python train.py --n_layer=21 --d_model=384 --n_head=6 --n_kv_head=6 --head_dim=64 --d_mlp=1536 --vocab_size=4157 --activation="tanh_gelu" --norm="layernorm" --norm_place="pre" --norm_eps=1e-05 --positions="learned" --qk_norm=false --attn_scale=0.125 --bias="all" --tie_embeddings=true --parallel_block=false --init="normal" --init_std_qkv=0.0226 --init_std_o=0.00349 --init_std_up=0.0226 --init_std_down=0.00174 --optimizer="muon_variant" --lr=0.0115 --lr_mult_o=1.6 --lr_mult_down=3.0 --beta1=0.95 --lr_head=0.00636 --grad_clip=1.0 --warmup_steps=200 --schedule="wsd" --decay_fraction=0.565 --decay_shape="linear" --final_lr_fraction=0.1 --batch_tokens=[65536, 131072, 196608] --seq_len=512 --doc_mask=false --train_tokens=825200000 --steps=6624 --dataset="wikipedia_en"
MLP neurons of a small language model. Each row is named by its layer, matrix (down: output weights) and neuron, and shows model dimensions 256-383. Each number is 500 + 50 x the weight over its row's rms, rounded and kept within 0 to 999. Numbers have three digits each.
A block is one neuron, or neurons of one layer that tend to fire together. After each block is what it responds to, as a language model described it from the Wikipedia text at the highest values.

L9.down1227:582502550478532543454506434485474542688516436533501579542590445435565455516455560509498513440513505495465415461573483501511465479537587584470541416474444503552517584555497510514455418417546541572511448448478496594574510519522375475557395475516566518494484552499386477615497525523453409490543518469559538383544473489471482551489532476510508447533514420431403471630542521429388565515510
Responds to: Digits, separators and pipes inside dense reference data: geo-coordinate strings (°N), ISBN/OCLC numbers, and Wikipedia table cells (| , No.).

L14.down105:611416503451538461602472500504432513446527503466543520480362468529508496416474443542480525531490490533473486455538541476429500569487538520402491555505587554448586448535442532448449567446533571508414452500544408422525495495469518462508417365508516503501438458474491519438436475554495549512487572508471518542530604635517495532506596513533457479485535539504485513537528400483526499440609
L14.down469:445554479427548480617460544530446417448454464416533442496507453496557471505579493566454512444511573562439540547476593405490543503485585487392518575526488507470477465453428431406451468480420472518594541495589559461520500485460386496423467506501555465481555529459546496513467502545500564601465492555566437629503450478506481491467498503501430452490564587523515496542476575493520598580593
L14.down495:602523473456437562507490518491506512475427562494440427459447458388492512479555482441460549501514504569477500543569464423421475500561480505416514534471487506582413451479475529480487562509566514460515454453500501474494476475488517507491522543502576501468506597525512562529442410478469485526541512429419504512494427509535506478511490460420474538552591375435447502479565355464527609450497
L14.down496:476570373472564541580494495533516556569463474478517425574437363438436469532524528515454501454442536459502506529516557477466521603518517410503493422480571479494558499511396570536480477501498544491488511422514467513455536465589557496503513500535500492503434526499527455516479500468481496446529348348523519483502503480474483511485521549514590519462532492532467604400443373561559499549500
L14.down528:639476477514432431533460518532428430523519503532504516557576449448415459480567515479468496484460473627456446476521519517431512516532519548447608456448441472455495424478575468494485548550452485418484580550440507519468488593536432559501490468537564500527488502458540455482450447565519490494412441438453487485385474452433444501517563420562552517485442453531542468495578357478503598461481
L14.down1223:476458513502404491597450467527539474511442497588437486445555559566420489431507574492554550376501519537432493488500574522519452530478436431431535614531535442473505471411593514532531535521520487401450536468614528453525475577460561440464541562490424554402487483450559595551463473519504507506464531474457485535466455470507473489581435549462472469504488456509491533463573521462529580499485
L14.down1329:442525502492513452603532526587472518449431551528443561457477493490451397466462439485498590527507531509435490551546522456390464366508518527380520484533464529441600493532430541495484525550492444503584581503464554601547431503468546459469488488453556422441416613448447406426474432515405369515542558455520444543540509545521488479588509486398515531539483409525477486584550444539432574511516
L14.down1431:492486498531486475499418514472517517490466506527455403405380516429630453536487566447475537519484541522492481500435506401553484491532569522488542525492476495488475536541566445503530535461599506491427500599559538438520471558578533536384466544514508488553515564516492540567477512503480410517488461435493486566511475638572507457404502524575518480449406460532509501405498449492518558538415
Responds to: Short word-piece fragments inside a longer word, after its opening piece and before a suffix like -y, -ed, -ation, as in the·rap·y, calc·ul·ated, canc·ell·ation.

L14.down21:525473475490611523513572500556460500487507601437445563477531494360443509570567513506479450471434550465570398507558534543545530534497445485443597459514416462623416473555487518575525509503553497548578525457516470508520514423580476478459470476571543419489466513555505513455457460583488446456522527495525484477519477526572534396532476532545511496451533530521486571533455475604565441537457
L14.down47:489526527588523530552552540530510474552469478551450420445499441464508585479485487426463494470406546480455511505454392491399498450567501560532454531442503450495415559472535519455585328521401498467439469584526556444547493422570393485570478484518596455460552537513465488473519516484461514495594410521447483532478467655498493433453528532537487551444521499425426455496496552505536496450514
L14.down211:446503520451555501528541393538442462484405477528386490462458521554521593498639521458484559429554505524434519506499493533536543456542454572478458485474527438445479458449475429521469527546528520600512505517413445613460496427518466491531490508513497567493391534528496492502544513494538564504543474542432569537539489439557466520522607431515611513439459470465491458505479489482527539475535
L14.down1203:508519538459447619465414491592482545560548472443574495439554415463450516459546489520552487553476593462520530487514517508427572365525619544541459462476600519585514464572476500440560464520490525455523545512487467543606534481509498501568527461507474465620458490511437439416424452445428458511500484525492488605518495507506524434517476565543524549449505556563532523575502375443491560449474
L14.down1231:471521492458567499523516457428469489501447507511578506504572557495443457489484486482486525474453504501371521533540532413528424452573458459392446444483482571483573533489469525551518471548556525445494480527456439458503417567483463517556470513418525403449565515472520503500491461449512552524415416455514475535544487474479431429555424546570457625612501593538494549467451442557541410542527
L14.down1278:396542479485532576522511461613532467505514494419422533533504474506555541468423444422533521469440453572524528505549520451558479483497498534436510488534445536524483569470557405529490499493472509560509502505504490516590483476566436530537516432488572544453398554520541468542455488519491559510469466520516531551483518482491494453503560443489452536420500455518497429515495454473553584448606
L14.down1335:510525596550400483549499467597542490489468480542466493521425431592486453501386477501527409513600494543531484480590479534505552506510471489533469518547466484456531457533566420487384591594452474507554579495473454564584499466583472441496404490528607499358443517483499573545433474477544588439531414534478388518493462446454461461475553480449510551565525514465568544540521567473506509533555
L14.down1455:437666477520449531503457562455497491493555438631445492613440491465574434451449516489539569436545497516443472477510504519461487505544519513560479474555499495652450426456433430499486479465613523512558456465550480442443493495506434518587517417465389495493513555451470389518481441528474472496604386491532474550412486525571513486536514564438499585484420482516550496518493391445421480398492
Responds to: The word "a", mostly the indefinite article after is, was, as, or appositive commas, e.g. "is a gospel singer", "Mike Sweeney, a detective"; also "a" opening words like awakened, avenge, Ajax.

L9.down1075:507490342418581529435539417552545428572565568501472511413473537554522481495500485579520525461416546549490581516450559603568443513447548535456539452499543438541414395506452499585492455438401459463462442425524486503473590531516484502516479482423549462435546476534494495509509527438511522371449567468464513498535457450449550556456559522539576554513568511444560437435474519473383537478479
Responds to: First token of a noun or number right after the or a, often a split-off piece like a(xles), a(uthors), a(ria), or one, two, three.

L9.down1500:469416437559404542506496508577562577464543591540435504489551583517522509607542516574505452507505458421516533479560371555576489448450530544552487517476506412532489550485466591478489446480505568535471529492494470467520510499506485454419512463588479414486480574465491439559517487487552535498559561486599487529526568458459476572458538400527565483449529500426540561485383450541623480482503
Responds to: Final suffix pieces that finish a multi-token word, mostly agent or plural nouns like vot-ers, Comment-ators, Vis-itor, Found-ation, often in table headers.

L14.down159:478584577469490534545389484548475412473565451509454518489497414527566486470546560551462537516500476464533540525516613475498457494371431534583521513494452467474522490437469486527471469470549531457508514421530503470498492458527417442527412473415583487507509374488579509541503512488512479450547450492486552473511536452502591485531540536590452499483492419479526579589464437507508312541545
L14.down327:504515543498488504481555522495444535488445605525494501481427438507502494514514465505468564467458492487457492501477449525458507389508502477392540589581535432374414480520470485503566476541519502529474507467484500527497517414528523618447606553462491453503572495471435491550543502561503485420478514447407527499522524551625539424523476489530424533478444493539474524498525481624419456452499
L14.down398:587539567473481528504495452518487533503474455521428460485539490475505448536528497520461456492463485487442507440450526521488546521455469587520462439534532531561501518463380633498456547503469465484451455445517422488459512547486454532428420519520522501613499563447597511593499494506482452441526381420485409424518471507492434497593546549477539505473486448531591533500480428428513461422534
L14.down468:517450548492425452507499531473417470469439534384620477435463519470581612519491464478539502442506501422499464456457518560551439480435526573540571513507553487550570507564488630440511455520482524562469491473534451517480527553473558443568513506468431561419497504518532481576409522549348494549415415501493512503452516528416534529502491411400519453502461462501492553423504512466474518501495
L14.down524:473482522413479502450481504461570534504485494508442512570451453495476472532495523448505512554460436553527513502526465471549573440483568608480495436488412488429517634450524511545529562545483437450544515521542393491530485509504515503448478458490479524566463553413573487521497518504506592525380483504565595480441520474485541408407531498484560527443482483459535502515548513501514647466514
L14.down660:560557515484561550469499534542469473489555536504511467442462453529515502503515490529394549529512542573480471488490505491487493465416486463448491426535581520453460477455373523537568527479458547503547518515526519559450400438495630511413479482459563553558532516431428473456409578514560388536552434414493458433437511636457520479503490483421539569554533502575468563471552549522454495527518
L14.down1274:504538448574515496499488491515450483452550504483518407438341511391497499490503661458450516462492545436412536508499578495484484432417512547432445457512600501537457528431546507405549540419501462524512470486532520490443453581573452521390448534481514534495498536488482530480556511537554372480610466545507490424495536552464560570500493511537491505484508512517539563580570529474621427539538
L14.down1436:413528552415462456557551564442587505477514487571443497449491525463532511507370490503525510491398492487478530531499525475565426491473442481536446380522530386492518462515505426508516474431530448534459448567551502509428543494517428492463444433423438492487525477475491557587567525452567572475437429454513536620492501450501504453571528477537539529440569520517541539493588468527511436468454
Responds to: Last digit of a multi-digit or decimal number, just before a unit, %, ) or table bar, as in 174.8'6'/km² infobox densities and stat tables; also sometimes mid-word pieces like unan'im'ous.

L3.down134:514483592522457542514556492449502403505552496422451441484586570496366472439488448497544501527460497495433507634372463447488450415463395499527444569547546416469480547546537465540522527537493528512570518502574527458517516410463574505450424574478518523421463539482426565513504527561523453431554517565501431495519451532542435454574459505454551567427580533507476557508480463499533410443492
L3.down249:497585431522502545546562473508476478534551544567478488505520440586488508514443516542500439492505509416477512461543433585428473446611541520514568560558533482528536454594573486507490493558600537535490550480443410501457454455465473481546508492564624524452386571438638427473441561472602543527471475504448555410607493519458554535460488514434497550569431476520446471406506485458535497493550
L3.down307:590439537538390547487473537509449537470525528467512472432533419397500554491564530465468446528465488383481501424521566543524564454494543449527517518456504522422447520524426482525589500477583487531487443465483509443482510574494450480525431471494540532499468537530462542572477560421611575530463437541560438522419522537451465518528480369526437549395527533545522555465557411386441481460380
L3.down437:537458577450550496409476451600429490457553450519542551367542613529484523512582482479432626400477618422473531508532465455484525564531541509486519622494439600546513389547453564498398541479532563553561530466466536422494397467433549477482456483464541460519571508538451524608444522547471483451527440569564548461483555522449475601570481476531504537507576555520514521596528548508590578521562
L3.down630:556387485447456584509517493569469576466503472440564516494434524501486527606561460436539489444504492453482576481561459526456609523464542507548528520462507509538475561479526438478553444393462480463468386448461461529462515476497559536487554610513575473470474510471564546496489563522535500480469424488482525482540546461470519527514463494549594583501493563466460567423525484547440603549466
L3.down708:501538552598476528478552456514509529555469425519397406490483516514526554482442509493492374520481495527487479523447556590492581544511438499573353407421496476456508508628545543503503503557554413480441445532502476550478372503463543512470504554535475464464476494504534554568529464567599524490498480448510593450499451585431612497411542512455423477474424507452485492448512494510542492552552
L3.down1315:542545582569496585502498429495591450428501555459407480636493472549465474531527472536465557476385511399378490521511514460497503542500493378540565528432427496420530484509498518534436536517498477459507528435416492492450549566513524508463416530557494535472544500429516450506460600404521470497450600536531577506515499521456485484491493495526542519550458518540495491488500550506490479479537
L3.down1369:538449497613504615512421525510458532451556533509466653551516620514512429502526534427557488540439487523426488427507516584472476518546448406480548483481477579455545508515569423522550479493384541598570495428532518538509429601441616565474500500567579448579443478532516491452425486515516486500517460544537433543542482583525550500544475504524471415584495588560528527532476507483578488570560
Responds to: Nouns that head labelled fields in infobox-style lists and tables, such as medal after Silver, details after Personal, and Official name.

L14.down333:536446572482537505542427447542488563473521410510491543521486448456503346456557532505516516505537516532544498517492470566512388538499502466498448505418541525452506453473475406439516465482650515576524508456549501612468498522486567441525438552380413542512474525514486424491516527434422468514461555532519526551520513500528463552515549486496572473404565489445491578550426470589521498475533
L14.down413:469528482485425509505477494464571459592508442446509507493443443480475478432509426492485485481526431458508470499452469567402410496497518546546496548459529442479543471463552408463535501519419497571494553465568465497601619567428511469506476483509567555509395530480489562583519447478479450430494456482468501445543508400485489510472368486436467519565528605499355590471448514452534496462415
L14.down980:466466451459542550508578448529508520540531543615421485572544545401506459471524545457454387510480518488480507547508533490501522482454506428510524419435491634539546499514489491546575542447496572489501555377549509446554586494396533487421496544546606499503497507399454543519491455522491440452496462544475440510542419544624604453455554526544499631412483529443333557523430521473418437509374
L14.down1048:493449474521520471458433420483415455602550500545613493447511436439562560455622449473413396526503483505511567256578511489459422530531480524526535616510491495560478548555522456473512531486559447534491421563506410548521508511540608498520471539453497500477484521599521489422490452464487525538490539567549497538492564513490468488489566518542502480534472511506463494493506497520572568436485
L14.down1056:476491518556475472441499567480573542493389439618528558573460475513576559512506509453434559449477567504472491469546570421542498531379492506575455493537561454555498511447519506488495589503369494515424450478494531489496539641503444526481526510497535496584529568505528440532492500555530474573496564485439408419516604515562526360539530551517475491483501557518480467414519539524517488510402
L14.down1059:484461369479450509449468587557392503439450477499450490446471486516453471508509495593480525455535635477534470517486496482481459467513470560553505510532428494461450562477447513552500502412458497443556552486548600428507508529426520445482401635486469593592533450519625493540543491456522520602513466510506426467458473553468475524531399496503445519548554487459485576498428492523571524513512
L14.down1397:495538433489516497509487501505523460478532509550398525471448497485511477475434468378470565466473443564621503433520393510355539477517546485509434508412554519502492508443503522510505531510523510505595474469474495591505511505523526488496523572502484450501456514470443541454477497457595542524496539456536446467505532426518420492536538444477573442548494498524580495564431577611532542514481
L14.down1522:549551519464483535483504483462504471527500525559486455428450549530599474439516504463359442385495436471503436525514516463467548494485523488477461376455520491447465557463583518495559432508507431562600486535479468555456540535476455583484556332380486544399434533453615593492464540485476573492556513538454471497553527505517590465549545432582481587542467464474401482567479523479509469376468
Responds to: Short inner syllable pieces that continue a split word, often vowel+l/n, such as in (binomial, cabin), il (pilot), Pal (Palace, Palaemonidae).

L14.down8:523508476426556426481526499474495507596537516576449474442473476426473501429558506392509520541531576559500570483466428537564416430527504500453507603419512474616446517583520483506524506612528474381440462492642511537557499528495456551485497477435541455434502485501439453482386407420508524459590474496519476514470508440404425488497458494535393495489506469528481525520454498544593454536520
L14.down332:504630522542553489487474519487458544506491450500447508580488535584467506443451547385517437523535479481477553512496549443475484497534564546479502452556494650470518471544586464479470472479512617470361541572534508473500588490412458535495502626543545469505505564509491369439549436467470571526497403453520500553394517452460523447450469521445497490510563468474557456605572542515412467490465
L14.down356:483501485515538497494570494511492453518501468511470559537486484515428549475497474471487548473410447416492565363557490493555423453526546464540576491573509595528461527527501503508551512435521533494515515496555516596570588509488439510537467513543467501473493432503385422567397588544463497457475519442554430458529465371477540549492458478529427453483463434471515488547449573501478316458589
L14.down373:516461493442484441447515603524551497484516565524548541456417479488522486441517464542397472408466507585404564517547471447493476478532504499467523432427503554530488529471618568534485549471482502437607449428504519582513501426537503485501400493476533542587476585557520562557473551492563518463517473523488519550600449422535501565538544363445521398499479435518542542652530513484523517459434
L14.down694:517433469400530455485531505442468527441493424435526450550472501546507473503485553555405480610426431503461507525397501503521480356477494445467498447510415403504473542510401514567594508536414512535438523500504430517532567521469532472536528441511514459471571571439476597434497415468603505606509454457434489536537514418549523493505476537598405488526490547579524431451556553486522400438497
L14.down871:569437461532568544470474455527514445465499547465488432514536485488433606470497517573441588393436485392407463463522575522418402525448463467530422498487425424417407558436478422436493451469501436459429388503590453460485502531513511478509505493489554538547438463437461591578569554532427485517526470497462474438486514460504479498496456435557467436443488499576523592476493451471520585513544
L14.down882:574580415403496564486525549458420524569483519576505455459521371509536406572501488503474517519486449545532442443534495540435425564462489451470431569466469557510481653457432495462482560530603458432534530470501522515464459484477587437580535464463489524511522495390383429583479522443455489470545391481515557487490503446497493445499506463484481496423451514519527527594564477453489412464532
L14.down1269:458477527549536559493568563498594531393446378468534463466505452455503584526483439442535547378582374492488650492413385601530519525484450478408499448517451527542500579464518484435523503524472496474456508510617552398584574588538441446483538530500550456498561481500523640481598519544454547491561459483426480545476421412522528465590459475542460430489508473499514565485513435477523603488506
Responds to: The apostrophe of a possessive 's after nouns like company, team, band or men; occasionally word-start pieces such as Br, Gr, dec.

L3.down50:514494556524427504527587522462472591503508580485582486608524432418397442394534485500478574400421519581481470505586535430498557512592508523536508439534511414477506480539460507497540484533486464549593422477543576468461485486541498537468513502431512646474388505430497520502498476511480510486478497388577539459497515411387421324459493482545480429544498426489510549515496588541469531523558
L3.down67:509554431595553507500427466451496559501456446501507414474453554504553469435592444531536596469470541561503475505505448526590472524477444525512411579639527449613522510548418450397515562396456460444482537487559518542525459548460485536462422527483524415454517488367554506420480521467504525519509530496479488521491405435512570551509440485506440549490508398464505516528560445474548422459519
L3.down104:429525480632574473457461497547482479545407498501575489489568451555440543481556536380432518421461498390516450493496506597505520472475611415477419469541599525445492560517504520422444485523488532535543555510516497492494519477449509564529531465417624549450478558448455456537449498525516565369521495494408507498555468520500490539510479497434498484562570558391482509475497512527551437384467
L3.down154:493484515526548513499459497487487446516522523452446538535572485450539456534563484457469481505494496540544462512484443540473537557527534586498471456506522520553414503561500528425476522482526437598522506510433522487524566425528497519471509485578490403555492506439521502552500500552380476583584430506617540601470506582480539572464548482427503554573403544502529461511474512438544507487518
L3.down367:594545510494497558482490465472473479522524527573525494546532524611522430534535550538471516466481508432490526498540537526487550497461448412474533544452395556532572494487450611463579471506493484453466560529427445429359576504520538474526464490518566639600466516532509434537513555477576467535568518591580478459446449530572481467546444514547518618567440491427427500459382540532421520625534
L3.down1035:447465480473510495553503496496493535584453503424450473533540513520473377490505494556485480550460512519525513512423577584482493559502481521546430508377547455530405502484543453494396541460618526594472600535517465491508593466521368410528600523487609450484538454520473525558525461503532442438423437575552399454439413598396540496521453561539504525470512423522549512523456528557493448524457
L3.down1170:615446516523512470445576487508487459634510515559477480464470454523496435554405592561505465458471508549462489544493527490478525604559576388488490509486508483514529518465555515533537507445498492530438526478525535514513527565596516535452470460412529503573551443522468567497478450473525536475380500421564384512398542528445532497529464477464464508505365586426485524455413492650502470538438
L3.down1248:537473498521496510606447526540481483479498578484447384513529524579603501448503476488415466450514509464508460550524582471565439486560428544433448444654572566529441477441480463594437508557479504573605527589458544482438591483449587480589533567627501466518604523463434442443499544417622512467548411534515512495414571569539496568475470497417479623520494433472402494562481459562624489522569
Responds to: Short vowel-led word pieces, mostly "in" and sometimes "o", inside longer words such as clinical, opinion, javelin, or after "(".

L9.down1437:560487562489597530481393480491538507409532568526501449376522556499511533499500370466458506494561423457428536540529572482567499537473593472525505476491557552425426562469472492553536423495509519410475514477462481474419570477419530422439502499489496445515664606557483501541412427491405469433449556525601470498482509541560574470511498519547505526489576570552581547525559483386416519486575
Responds to: First column-header word right after the opening pipe of a wiki table, such as Year, Award, Country, Team, plus infobox field names and some mid-word pieces.

L3.down3:498510514565435534511446326527537458488503532541534565513557441621520542503537516595503548555455448566451488517401529500515547434418472477462540553544491535512513503651492374463488462506499478498474642485512523466578545502435508527455491457575454480461458561535487518528514622488450515433508491416476576472505481434480480567572527528490506435467612498504483511505543472535526501407413
L3.down385:553596518434560488515567483379447553527495508411518457533514457538438376571512481527473469512513548579534380578460551549521583461507504541481614485460463582430539495479495431532509483532438461430495412546474457492487588518471460563448472543483618493533554577456550394498616528551548539465462572492480523525572376467554565489555488508510493480538506501558477549460543613505492515505578
L3.down491:456494476487602458525496460550479479553452537536395581489522470619485511642521504541486513474561585527450502432474497382515436399454494437575483578547516435533460453524462489547484538503499426542572559478478505528531520472469482507509435556569589517613496450510503450552475543502437491470511423500516566518484494574435585464493483483465542507447578572487532483451555446446503440463512
L3.down591:534501513466522531518542489493461544450473497499397491555574602503560495514463475509518475485582574448470559593464461440554423530442471598453470518596552490594457497549490376555498568515521439437500626520465444406571481531491405521484555516454485534509478534520540480572599447374592589520543549503475498490411556556445467447478477584522566419463423532466521416547576531479413424460504
L3.down1110:466462444533518598593492388559499457368508410516468422450537620458495602544386416534534456517621487511433464465552522397536471481510490543498492516506392483509579434478508406494557496411498456448502504398556464434525435465408474506530547579529533529448546481468482514458419591537476526492476527440511543536468538498508414495563531509555575520442575469472469529514500485449470453513488
L3.down1129:478513528438434467518506472549420476459596417449492477449611472577451484496519550459444415525546456462618507494551481569558547541430420525433502490521548523549526416410529502550510606519527493485502448553531522478485557461438480524502563425530538533545611537462492485463581464550539540437498571584388543452537561515488560554563413556458500584536550567487466544471440484525465515439445
L3.down1440:502568536524490581512518526517476476492663506536476490477656478529549549469571490572411388536436430490487506413490571407462572483540477435536502509478511513569596419426512483581548566466494541487501541526469493470455604428406567452554479520580520538456470559491449450490425470452472492556563616459492424524450599599472527474569562477407484657603489372529509549494509513504540439432459
L3.down1530:455445517486524534543497447496496472495613372499376517519557507494492505481455447503539443562473490579552503575517487529561497587515457487503490369568519471435503507345495477408454510534405479545426562555492520524544583468437464513555501430628536455414438530453564535478509504515602501486553556529491521502485543495545570464446430543430470570473515476577487586505413461518463577468519
Responds to: Word-piece endings that complete a word begun by the previous token, often agent or role nouns, such as May-or, engine-er, invest-or, act-ress.

L9.down701:491506389554613555505422539525533540498559466434422476419492536510497544552512438554558526591476450523471429467563435523451548459529575494505524516483413611493459455562464533467590587449546549530543512497520457442444389496522452461553483666528471429561411598547476501521399488476492505556491474429528493502603421475524428444492503512552480470628525512485489448559429513495562521506546
Responds to: Short inner fragments of longer words that must continue, e.g. conc-er-ts, phil-os-ophy, Pr-in-cess, w-inn-ers, plus word starts like recogn, and occasional "(" before units.

L3.down24:480476548603521520479492465484614545533595444480460461482454460553499434518524531517508496416472483388535435437503512492575434451509522543529504520488391511545575478537499511441476550579549506490601555460474517517498513456598461494553361494436542502408464502459527491519431429457562590441467484491526567510469446465426462550548501462528526395440454514517398526519570421575524492513474
L3.down66:509484505521550502486542577493536506491581580430506503554455571493519420498464474496423477507437549534474477517477503496573484462484517498443492495469540485513540502447473454368578527514553545515529415436473517439548463520483378464541446494524543509375467544441504476427439464481487375580430565457518516439551468469507508603568554500545486366465552479489423452484493462545407416541477
L3.down88:509519464564461503453406470492529443487565479504527460433556479489541627479543541467428523438542533560437496436575542529533527546532497524472483474456511433485526447432515388517501505427532468485555467531511495469415479519590495469468486553479476503512541497523549479522513434506499497459474533630452467381528634524537493461469466563596500402528475529547468503559496543524470517382627
L3.down255:432569474480549504415560528519478543446537654421531503502555473494562526560430543525520549463498453531580515454516532490493570446433483457469566489532590584463455435506526452512429493462567444492502564475482483384476503521448454473556541533444557510490496450494555489569537518459555479488508419563552579482553449445522406474498514428576451541490578447513446601508539444516450474482476
L3.down557:508500489547574598533558555494492457511510539455497467510449639581518351415600526460577570462495505498502498432492465520492523457518513545525404394510534436508530486501504493532445532463518501479455532482451488412451477441560445594560566569513515549529399480462581470511447502470461453531548491389478487415501501498487602444554500531497506417531564512512505539432500481503470387400475
L3.down595:470550503550474383470518508545539527419492535374533428506494478465535585534512483473469423497413629492535434515524463490418551517513511563516510506490522477375482435441564475442459471481488521442472534505445545569485499470528405418533509559422580507591450476642528490420464494520485397462628431473497432530495464528526530515513529551459505524545520517507567577527568415593598487484507
L3.down656:568464494405588499422481498503553478546530594496462475460592510525519559514479569553420575573565492441473499579546400479523462412485510449482484447477566444539481573508583511541547464475468492500525428525513519489437517579445488485582497440544482465501571494444453520530493468614562603503555489491569575504447470512479508517515494570489510592571467494507556614637482584501466513539447
L3.down981:513437528549514488420512532529484576516499486624421453497579502551429485483474515565502506491438562436432538471538521519483453468452500516540509591561459461542438501430491542564496490562517447534426415468508493479441425463483498440605565528472545586548406452457546554585601485538470524546524505507436492477465534459502533519475555436530520478396529515467502549622411424486480509535509
Responds to: The "N" after decimal-degree latitudes in coordinate strings (34.168889°N) and digits in coordinates or times; weakly, predictable word-ending pieces (press-ure, suic-ide, mans-ion).

L3.down26:553539559495475485555519504471421524590578482476533511443446509489476570505478442512426547519505530494564467607461550469487511493529476506425444476571517470469581544526435537551509507540502480595524478540449565454556451446479438470578601458518450576485599556519544465531494491489430513518508530452382541514493440533541474478481458470556574549424478494456567584443571440555479378471489
L3.down227:570499468516473466392473463449484553606510420490550568464442491538531483404406472512538488434482519373527454449508494522576499626546514517542450549532493476510501519535521513568471488536549530582536490472440549567499443522448551532485575513428496459572496594484593436557523510449567505453505493511575464577469449468589436504523570566467520480380479545541496471544457466486476454500497
L3.down473:471642539483470502487516534503412565607524514578501436456413468516535521567519474508540512448478467479585504496487548399489495387534458506524438529511448480542508507450556500531540570533566433554513531469538464547520335609487471572578500456472509465518533499549432523453541481548526491458462508560596376487519475547442518532526576463467487576486494525478526451470415548457544443574531
L3.down815:563485557487530445435435470504414469407483493558505544462464471548528468550569559465548494534548393560522428523544461534551556427550434478473523560533544507494424470519394534560362541499535497637435435470437545489489431475424536427561607508364533541517538574498430410522537477468448373522537431486544555534512457534452528441454514523446408476482441503531473507494587474524639513512460
L3.down850:500496566456433479543413458580594458534504493476391557515534562517472612511492536470557498536594605529471440506522398539465459560485496572487465495448500439556488522434429469542547646450506519535452496544456571550459571494444438581519494396652521508560438576469438440541473572492572524419561477480577559520532370550526460460487520418567525498490508371555471514470521437475539536462539
L3.down869:476490562448569529554480549534452547510526466512520482517502456528395522528579506491476503475398503524605563532525539406502485573528439591490443381532343521594538562543458453484536498495477486550498495548526454567524420619465515562405487474553444442497444451416446545557519528450543416517389386446389485582428473451488562447497496558481442536524495446409532495548503476457489443495512
L3.down1063:537415458552500483407510447479484504587485426530477482523525548514443497447484536507443548472447523435459545503599484488497482539523476497493502502399511456456515539589459502570492503500438489551513502480424421563607513504619438442500431513455513510515516535551588503586511460561543504571480501447472530480505522572428511490471551521506489466559472635468539522510425517533468450494477
L3.down1238:401450462488538471475485451574478590478421515411481465459500557596513539494485482498507437488549515526469472525516496555475526580464439520504475522493589430477545424428485399607525454524526379450389491473490456497543506491507496525496561464467486563510526501458494455380535459366449498480541502534509485493488516568452527486463457591593458495460442504392458581523510567469435473440497
Responds to: Capital A starting a word piece or inside an acronym in proper names of organizations, places and people, e.g. New A-ge, NCA-A, A-jax, RAux-A-F; occasionally other mid-word fragments in such names (Pre-mier, Orche-st-ra).